config.yaml
norm: "rmsnorm"
norm_place: "pre"
norm_eps: 1e-06
rope_fraction: 1.0
extras: ["capped logits"]
init: "normal"
init_std_down: 0.0
lr_mult_qkv: 0.4
warmup_steps: 284
schedule: "wsd"
batch_tokens: [131072, 262144, 524288]
seq_len: 2048
train_tokens: 1838000000
MLP neurons of a small language model. Each row is named by its layer, matrix (down: output weights) and neuron, and shows model dimensions 0-127. Each number is 200 + 40 x the weight over its row's rms, rounded and kept within 0 to 999.
A block is one neuron, or neurons of one layer that tend to fire together. Before each block is what it responds to, as a language model described it from the Wikipedia text at the highest values.

Description: Words expecting a preposition. Final pieces of verbs, nouns and adverbs that govern a following preposition, such as capital-ize (on), increased (interest), critic-ism (for), varied (in), line-age (to).
L6.down13,229,239,132,253,239,193,195,225,211,214,260,208,239,154,209,159,142,170,228,277,231,182,188,212,169,234,186,312,146,172,202,197,168,182,187,118,164,272,172,245,194,198,214,231,226,191,254,312,121,215,245,174,259,185,212,237,149,240,208,174,150,168,273,207,269,175,227,164,177,238,171,225,180,172,279,193,230,199,194,151,131,130,209,188,203,152,261,230,202,259,147,232,230,241,222,192,222,235,158,167,231,196,237,234,245,184,206,181,200,130,252,174,245,224,221,203,132,186,263,211,160,210,267,177,193,194,141,146
L6.down435,266,154,237,181,150,228,176,212,179,220,194,204,222,199,226,263,270,172,194,292,160,197,211,218,188,241,198,190,205,134,188,134,205,225,222,199,197,301,262,153,202,177,161,219,241,189,217,168,222,182,188,185,212,187,270,160,196,196,231,245,176,276,240,192,181,205,253,295,288,134,142,157,135,183,139,190,175,191,187,193,156,198,173,172,159,272,208,234,212,252,168,159,188,131,234,179,223,240,211,290,241,256,187,174,129,255,211,212,273,205,282,200,210,123,212,222,134,201,213,200,204,152,190,131,196,274,274,191
L6.down456,192,255,185,237,217,166,232,231,263,194,257,158,190,155,256,207,98,263,174,111,193,217,174,246,127,184,192,158,150,142,241,153,201,197,226,172,206,244,148,265,162,232,218,175,169,160,207,206,172,178,257,220,221,152,178,235,231,229,161,187,249,262,196,170,275,186,222,131,198,199,260,185,208,221,149,200,223,237,186,176,156,159,177,186,184,178,185,217,221,191,255,181,214,258,206,189,149,241,179,194,159,181,159,231,274,143,250,187,161,157,216,251,169,231,106,232,236,243,227,189,178,145,158,242,134,210,258,210
L6.down922,149,230,166,230,171,188,268,136,150,177,218,259,165,219,178,162,172,167,198,151,194,176,230,168,150,236,245,179,220,242,155,190,191,146,195,232,205,183,253,155,237,212,170,201,225,144,240,245,143,188,222,222,172,168,104,200,212,216,123,272,202,242,126,143,197,202,177,197,178,269,174,233,134,165,188,182,159,153,253,236,181,146,93,171,211,216,245,149,209,244,183,164,196,286,193,173,169,234,205,178,218,181,242,199,159,174,175,232,175,199,238,299,237,201,226,183,182,237,175,245,252,200,260,231,152,161,221,219
L6.down1015,180,228,181,217,225,255,198,210,181,256,172,220,206,260,235,177,149,115,172,236,201,196,213,215,162,234,159,221,173,236,239,195,190,177,167,224,157,179,226,187,149,234,288,201,199,179,180,155,165,171,221,229,187,127,221,251,232,181,125,191,182,221,134,229,249,157,197,144,176,185,127,207,171,207,111,145,175,222,217,247,205,154,206,226,202,218,213,163,186,185,203,206,225,251,215,174,324,187,183,184,164,140,139,176,133,220,167,199,187,142,163,209,204,214,196,186,236,213,172,223,173,226,154,163,142,149,160,202
L6.down1443,193,277,198,152,154,265,178,238,151,265,79,225,245,202,152,129,104,188,217,249,150,224,178,186,261,184,250,236,241,183,207,199,163,205,130,134,229,207,225,196,279,256,197,166,153,205,259,246,217,228,205,254,245,125,188,231,163,203,187,228,195,158,175,223,182,169,236,211,133,249,275,265,204,266,252,184,183,269,197,167,262,186,208,159,279,244,141,227,237,231,205,200,205,184,166,175,256,185,202,210,237,198,206,232,198,244,178,220,154,278,219,135,220,221,160,231,204,225,221,219,182,189,229,329,169,211,214,177
L6.down1684,206,171,263,173,159,223,276,237,241,203,190,158,171,217,221,204,212,221,219,178,175,170,207,225,211,212,204,107,142,168,233,186,207,162,198,244,127,181,169,236,218,168,185,241,216,223,169,188,141,216,154,145,176,280,202,205,186,158,214,197,250,117,220,188,262,243,186,130,192,181,207,166,141,179,228,179,244,274,204,253,222,206,189,219,115,190,215,227,179,208,264,170,162,243,189,225,188,226,139,221,183,255,204,218,169,180,166,174,197,204,211,242,234,231,181,232,192,226,107,238,157,312,242,190,283,239,182,118
L6.down1979,281,240,153,126,181,167,265,205,206,157,159,153,186,239,252,173,174,171,162,172,213,169,204,148,222,130,236,214,185,152,185,204,245,108,200,116,125,310,158,187,189,132,225,223,217,204,213,240,214,171,243,149,154,110,158,223,177,209,225,152,215,238,186,210,245,183,145,270,135,208,191,209,291,184,259,141,148,183,186,218,210,223,276,191,170,165,160,151,170,197,164,201,289,271,166,195,213,188,253,237,217,166,253,183,194,192,193,135,178,178,178,208,190,234,190,220,142,212,200,205,189,199,201,184,307,197,252,204

Description: Change verbs before prepositions. Past-tense or participle verbs of growth, raising or reducing that lead into a by/from/during phrase (grew, raised, reduced, removed); weaker on possessive 's and scattered word pieces.
L2.down44,250,230,179,106,192,161,160,209,135,191,289,212,191,220,262,148,185,218,230,207,207,246,208,215,196,218,196,172,209,162,259,200,230,135,154,277,134,272,171,274,232,209,206,193,154,253,192,249,162,162,217,174,253,150,170,284,267,227,223,189,187,235,184,178,177,213,151,234,165,175,226,109,215,196,145,210,246,203,231,158,159,251,234,159,140,183,182,166,112,209,236,214,216,236,199,153,189,199,161,237,152,224,225,201,169,126,195,247,190,191,139,202,159,231,258,262,199,224,132,215,233,167,219,230,204,246,299,175

Description: Place-name lead-in tokens. Prepositions, commas, and "the" that come right before a place name, such as in, at, near, or the comma in Bemidji, Minnesota.
L6.down306,149,128,206,218,159,143,214,146,272,239,228,184,183,260,202,197,206,116,214,173,218,171,267,139,219,238,142,259,159,258,180,244,186,268,266,252,215,192,183,238,225,200,241,166,206,164,255,224,181,151,257,229,261,253,174,144,201,218,157,235,202,199,198,253,181,170,151,235,141,295,202,176,167,239,241,144,213,151,160,210,226,229,278,234,248,216,167,239,220,182,261,208,170,246,177,131,207,240,185,306,165,241,202,163,129,176,204,181,182,260,164,229,191,119,154,201,188,174,230,185,231,246,174,185,99,189,232,125
L6.down409,190,157,194,164,247,202,184,126,253,160,186,260,139,205,231,183,139,110,168,238,124,156,283,171,198,181,230,243,210,208,136,172,145,202,283,168,143,191,228,189,75,186,234,249,181,154,189,158,152,214,175,206,256,185,256,178,205,293,231,271,171,225,145,165,252,138,239,153,194,213,207,231,247,202,190,154,156,218,211,200,229,185,178,187,155,151,223,282,264,218,216,225,184,187,235,219,206,238,171,198,186,248,247,192,196,147,183,196,175,206,194,243,216,223,229,156,206,178,199,133,145,141,201,126,137,242,204,262
L6.down794,253,195,214,158,256,215,134,220,135,254,202,224,259,229,151,199,177,208,153,183,221,240,252,191,144,186,131,224,163,173,158,196,200,162,192,223,225,183,201,194,140,273,158,144,203,245,234,257,194,112,211,203,224,168,205,125,187,185,195,208,166,264,143,248,168,165,256,191,193,229,177,198,154,224,241,232,206,187,274,234,172,197,181,190,198,182,197,248,187,193,236,215,173,217,215,228,193,228,165,269,174,220,245,106,143,148,220,157,152,235,198,216,193,161,225,190,202,196,255,167,238,187,200,102,180,213,131,173
L6.down941,171,186,263,215,248,224,183,221,215,195,235,244,194,134,187,237,200,220,176,208,160,190,170,229,212,151,166,133,207,260,175,157,188,183,298,164,170,273,276,159,162,177,237,134,135,212,172,233,214,140,204,203,235,168,222,174,225,202,200,236,240,195,252,224,82,187,207,165,139,157,191,216,111,214,272,131,204,200,210,243,172,183,275,224,258,107,165,208,209,200,170,270,191,214,232,211,188,225,219,218,195,143,170,147,213,167,217,119,128,268,208,175,245,244,214,240,176,264,208,174,186,257,221,162,186,201,181,240
L6.down956,204,223,159,209,171,225,205,231,274,214,186,158,198,204,162,216,195,158,223,145,228,157,173,207,161,212,128,236,172,174,265,174,247,179,134,201,231,202,202,215,123,130,243,154,196,186,130,221,241,168,244,237,245,227,245,228,246,212,189,242,202,191,227,197,140,243,178,175,181,196,242,115,132,185,256,147,203,178,250,204,111,183,257,159,224,158,190,220,213,215,235,209,181,254,165,157,225,272,165,226,196,176,144,168,225,178,191,210,228,230,151,153,227,170,172,182,239,139,260,123,155,110,148,263,194,236,185,165
L6.down988,225,178,277,218,227,277,260,241,275,125,225,200,246,224,187,177,65,174,200,216,176,250,237,221,188,169,230,190,280,257,195,217,187,214,137,181,221,201,166,279,174,154,184,153,228,212,185,135,206,223,268,130,179,244,237,174,232,217,239,213,219,174,162,226,177,166,178,132,167,170,185,189,209,162,186,240,218,172,165,183,195,235,171,155,153,208,152,293,197,238,156,202,225,200,148,243,150,196,209,192,201,140,264,155,200,285,203,183,164,219,197,169,164,252,169,213,273,187,124,193,181,168,195,221,236,204,275,264
L6.down1119,143,201,195,231,234,212,177,209,133,162,218,141,181,264,189,240,242,190,247,188,163,206,189,202,223,155,179,218,150,211,169,148,183,243,158,200,201,172,174,192,140,201,237,190,224,153,238,216,166,212,179,211,261,181,167,226,241,231,177,295,195,208,236,155,258,217,119,139,171,235,244,258,193,203,177,304,167,158,155,244,201,209,219,149,165,94,209,256,169,173,225,227,228,171,242,236,171,267,264,241,180,245,145,265,177,247,187,164,171,214,161,142,186,172,171,265,188,199,206,197,240,183,192,251,160,195,253,231
L6.down1822,224,205,218,236,280,209,209,216,178,314,236,229,210,200,198,129,197,233,283,215,177,200,207,235,241,239,110,166,184,210,167,228,230,264,252,235,185,132,189,127,205,155,263,183,212,111,181,154,115,214,202,133,226,180,242,141,211,282,143,181,193,235,202,135,188,240,272,169,198,189,226,187,174,191,227,229,252,211,204,254,190,258,272,159,199,227,266,201,195,266,248,229,206,196,177,232,226,229,195,291,149,203,190,204,88,216,215,205,222,297,197,256,198,224,142,186,202,152,165,179,203,207,121,196,197,234,233,194

Description: Place-name comma separator. Commas right after a town or city name, before its state, county or country, e.g. Bemidji, Minnesota; Eugene, Oregon; Vienna, Austria.
L4.down486,233,245,235,191,218,212,184,201,142,183,159,229,123,154,162,162,200,247,150,201,278,176,135,158,171,177,211,191,186,208,170,207,224,223,177,200,213,239,217,193,228,145,193,182,182,190,202,192,219,161,183,189,257,232,199,201,202,214,203,135,251,149,117,151,264,187,125,167,212,234,291,215,267,231,187,243,174,174,258,199,245,229,162,181,198,52,168,162,247,226,216,234,235,186,224,167,133,211,256,179,160,243,165,146,201,275,192,182,156,190,178,164,174,237,138,167,167,256,228,236,185,230,277,233,192,208,182,224
L4.down702,179,211,180,267,143,244,218,173,132,179,222,206,199,205,266,216,217,148,219,219,213,183,240,214,196,247,209,195,207,175,229,251,254,213,190,231,214,225,188,215,155,185,157,201,174,146,107,182,183,194,183,216,165,223,227,164,213,171,163,181,218,168,232,163,241,229,161,201,187,182,145,162,113,155,209,262,200,181,221,206,221,159,205,231,168,224,180,208,180,175,169,173,126,250,230,214,127,219,158,150,262,204,194,155,209,137,157,209,264,182,214,201,254,150,175,213,200,268,214,257,252,268,192,168,154,85,214,243
L4.down967,196,215,219,142,199,198,174,206,249,242,226,202,229,199,147,213,195,193,221,207,236,184,110,167,174,260,130,186,145,228,234,200,185,169,204,193,202,207,199,212,150,260,199,208,204,174,103,201,241,224,171,267,192,130,197,147,150,234,151,221,195,254,224,187,193,215,186,221,160,226,209,144,132,210,175,190,280,234,241,203,183,201,213,184,235,230,148,172,189,120,131,180,160,164,175,209,253,171,202,276,241,251,212,221,169,133,145,202,147,241,169,174,272,194,158,190,206,241,192,63,179,149,205,199,173,121,282,178
L4.down1157,241,227,209,243,159,207,173,249,282,207,234,232,201,172,223,226,256,175,218,174,189,193,255,210,141,205,158,282,172,217,195,170,251,148,268,247,216,250,247,222,167,189,184,133,224,157,196,151,198,182,272,317,156,233,188,203,167,203,144,238,154,127,179,244,163,148,271,287,220,231,190,179,136,224,203,165,162,193,228,148,127,172,156,240,190,239,168,188,191,105,183,169,252,203,191,216,199,236,218,241,130,234,206,188,193,147,151,246,210,245,213,217,218,208,184,219,177,239,133,267,203,144,183,200,131,209,143,184
L4.down1175,137,172,199,112,189,179,208,204,249,184,201,184,226,222,202,185,232,157,170,247,241,234,157,184,191,235,201,243,133,236,258,157,183,243,190,231,192,177,181,188,127,236,198,221,239,194,141,239,239,231,173,271,211,152,189,209,181,196,253,196,183,224,273,179,136,240,162,248,301,316,228,190,166,192,231,259,194,155,207,149,130,188,203,130,243,160,198,215,163,185,245,219,282,153,214,186,221,182,157,182,176,216,229,252,251,189,140,165,216,190,159,206,231,203,107,179,167,170,215,175,181,188,177,245,165,190,243,157
L4.down1479,151,258,191,250,210,227,172,186,121,188,149,201,176,216,190,168,207,227,183,146,178,196,235,198,188,224,159,166,167,201,216,204,267,218,122,200,200,183,160,182,214,128,240,291,202,230,198,265,159,170,182,173,194,233,221,232,163,191,218,225,124,235,150,231,220,203,259,151,197,202,91,234,213,287,218,208,190,185,168,189,255,253,212,211,173,165,138,146,201,195,238,199,261,149,182,230,232,182,215,220,174,299,237,191,206,195,263,243,169,206,223,149,165,272,248,151,211,195,131,160,274,244,194,141,118,194,214,187
L4.down1784,232,155,278,194,246,130,224,192,189,141,196,196,209,174,157,188,97,166,224,200,160,276,172,244,162,219,188,231,252,193,198,221,175,192,255,282,138,229,133,101,158,191,158,173,214,175,164,219,185,155,210,225,234,158,207,210,242,210,139,167,186,199,169,206,188,215,272,171,137,224,155,190,164,225,260,204,227,180,199,218,211,128,243,227,211,198,178,264,237,189,205,215,246,166,203,205,189,230,216,242,192,363,230,174,255,111,159,164,204,267,129,177,199,161,182,241,125,187,218,182,239,236,122,212,148,186,208,196
L4.down1818,241,153,183,204,115,201,268,224,211,242,272,226,191,134,180,227,180,149,240,188,152,179,247,227,194,186,110,169,246,149,164,147,173,257,165,184,245,145,192,233,197,158,181,222,232,200,146,230,214,216,225,156,211,214,211,178,185,155,191,194,186,294,239,221,121,292,170,196,252,190,269,185,213,208,219,199,240,189,252,149,198,193,195,192,225,222,152,234,188,266,227,141,187,230,149,166,196,242,285,125,204,285,205,196,141,150,210,285,302,230,210,202,240,234,186,228,195,208,270,185,255,165,195,201,257,194,257,169

Description: Split verb-ending completions. Final inflectional pieces that finish a word split across tokens, mostly verbs ending in -ed, -s or -ing, as in airspe-ed, strugg-led, arg-ues.
L4.down139,203,179,153,215,192,176,241,187,213,133,182,179,137,166,195,154,279,180,234,233,235,136,149,190,176,209,161,238,174,202,253,210,198,166,233,197,267,192,167,223,227,295,146,236,214,157,214,183,185,240,175,168,221,163,179,140,160,202,132,261,176,283,219,153,235,176,215,259,202,206,252,215,177,184,191,214,239,241,233,123,190,194,177,205,192,253,223,171,245,254,208,193,242,205,194,184,219,216,235,111,176,214,253,144,240,230,156,215,172,305,191,101,187,172,105,236,227,169,195,126,157,177,208,183,168,218,174,217
L4.down492,145,188,232,199,185,205,232,243,169,209,199,199,234,201,259,166,216,177,162,212,227,176,245,181,170,190,122,231,180,252,82,283,204,234,140,272,224,205,218,158,237,223,205,213,201,235,179,76,91,199,211,226,237,242,134,161,260,177,138,219,264,180,259,171,189,155,220,163,171,146,145,207,157,225,239,175,160,252,285,238,192,288,276,254,225,181,157,145,193,169,236,209,225,234,171,202,275,149,173,201,217,182,144,212,187,186,200,207,211,218,102,159,188,246,256,301,201,246,261,196,232,198,288,179,218,172,235,248
L4.down713,215,240,250,217,161,161,220,155,149,209,181,247,193,197,273,209,130,202,174,136,249,130,192,142,193,234,281,184,219,169,220,222,234,148,209,145,187,243,215,279,239,256,208,189,211,268,134,205,195,179,218,229,168,136,276,224,210,255,311,184,160,210,173,135,199,186,183,208,227,188,179,170,177,162,235,233,158,238,181,172,234,205,186,225,159,183,137,219,162,242,161,214,251,166,205,223,157,226,208,181,175,201,191,158,176,151,205,256,154,212,194,175,184,180,165,207,212,269,132,213,215,199,231,220,181,194,249,169
L4.down780,242,187,137,185,197,283,162,197,236,166,207,234,188,180,163,171,131,226,223,227,228,225,212,156,138,189,180,186,262,271,256,236,184,240,172,221,256,211,261,232,181,210,274,242,188,220,202,210,148,214,188,167,136,162,139,236,220,149,285,142,225,232,233,135,209,225,184,184,227,174,178,202,233,176,184,218,134,187,179,199,162,192,177,162,261,208,184,224,193,206,276,167,192,192,249,272,223,183,221,117,173,154,277,175,173,263,195,153,185,207,203,218,116,234,210,157,212,246,195,218,132,219,189,280,155,140,144,176
L4.down964,176,203,146,197,255,175,196,134,146,159,215,199,237,211,189,190,182,185,169,247,181,194,152,128,268,175,175,235,153,246,144,214,283,223,158,213,238,167,179,186,185,247,223,148,272,214,235,187,157,215,261,195,248,156,144,250,262,177,250,234,160,169,143,190,152,190,200,158,187,204,159,197,276,253,205,168,179,175,235,161,222,284,173,180,157,185,215,178,161,199,164,225,224,286,225,172,210,168,221,198,179,244,204,151,160,186,200,186,187,244,205,270,208,177,182,191,217,200,196,213,205,174,181,209,231,182,213,164
L4.down1083,238,154,211,193,224,193,183,166,145,163,184,264,60,187,219,141,158,133,239,237,217,163,266,125,228,176,199,218,171,199,195,332,174,219,175,202,183,171,128,148,242,193,195,146,241,244,161,170,114,236,228,170,106,140,196,196,235,147,208,220,219,236,211,216,159,172,205,213,162,240,190,209,151,219,175,213,260,190,182,250,227,169,215,272,180,260,190,146,170,139,184,232,169,241,140,192,128,202,251,239,168,190,128,194,170,126,245,261,267,172,137,176,201,186,179,299,187,178,212,188,214,176,273,191,221,174,236,227
L4.down1284,163,103,174,208,159,173,170,229,223,223,222,204,219,214,245,185,245,203,189,221,242,190,152,207,167,232,175,240,197,207,208,266,169,190,250,238,110,228,161,109,189,289,197,180,253,197,221,176,103,182,181,158,186,182,195,221,201,220,231,262,288,251,192,179,219,207,238,184,206,249,185,236,137,198,224,243,199,230,237,160,202,170,136,208,180,109,225,199,193,189,233,205,228,210,224,186,164,152,248,192,200,212,129,186,134,152,274,253,197,173,174,255,134,188,237,236,171,198,183,200,249,184,290,177,177,247,307,254
L4.down1653,256,203,180,198,211,193,178,190,229,118,128,191,174,158,173,191,188,245,201,202,266,237,201,181,212,218,180,160,169,256,242,145,217,185,194,194,177,184,240,227,148,175,219,334,223,280,205,225,144,254,225,254,171,237,149,211,172,238,147,161,168,231,173,199,152,189,242,289,139,152,272,199,181,243,230,202,272,249,215,231,187,145,162,262,142,174,258,180,165,210,219,222,238,242,177,236,181,227,199,251,226,132,246,223,236,250,178,141,197,228,235,171,227,216,113,183,173,120,204,221,151,167,202,159,165,273,217,231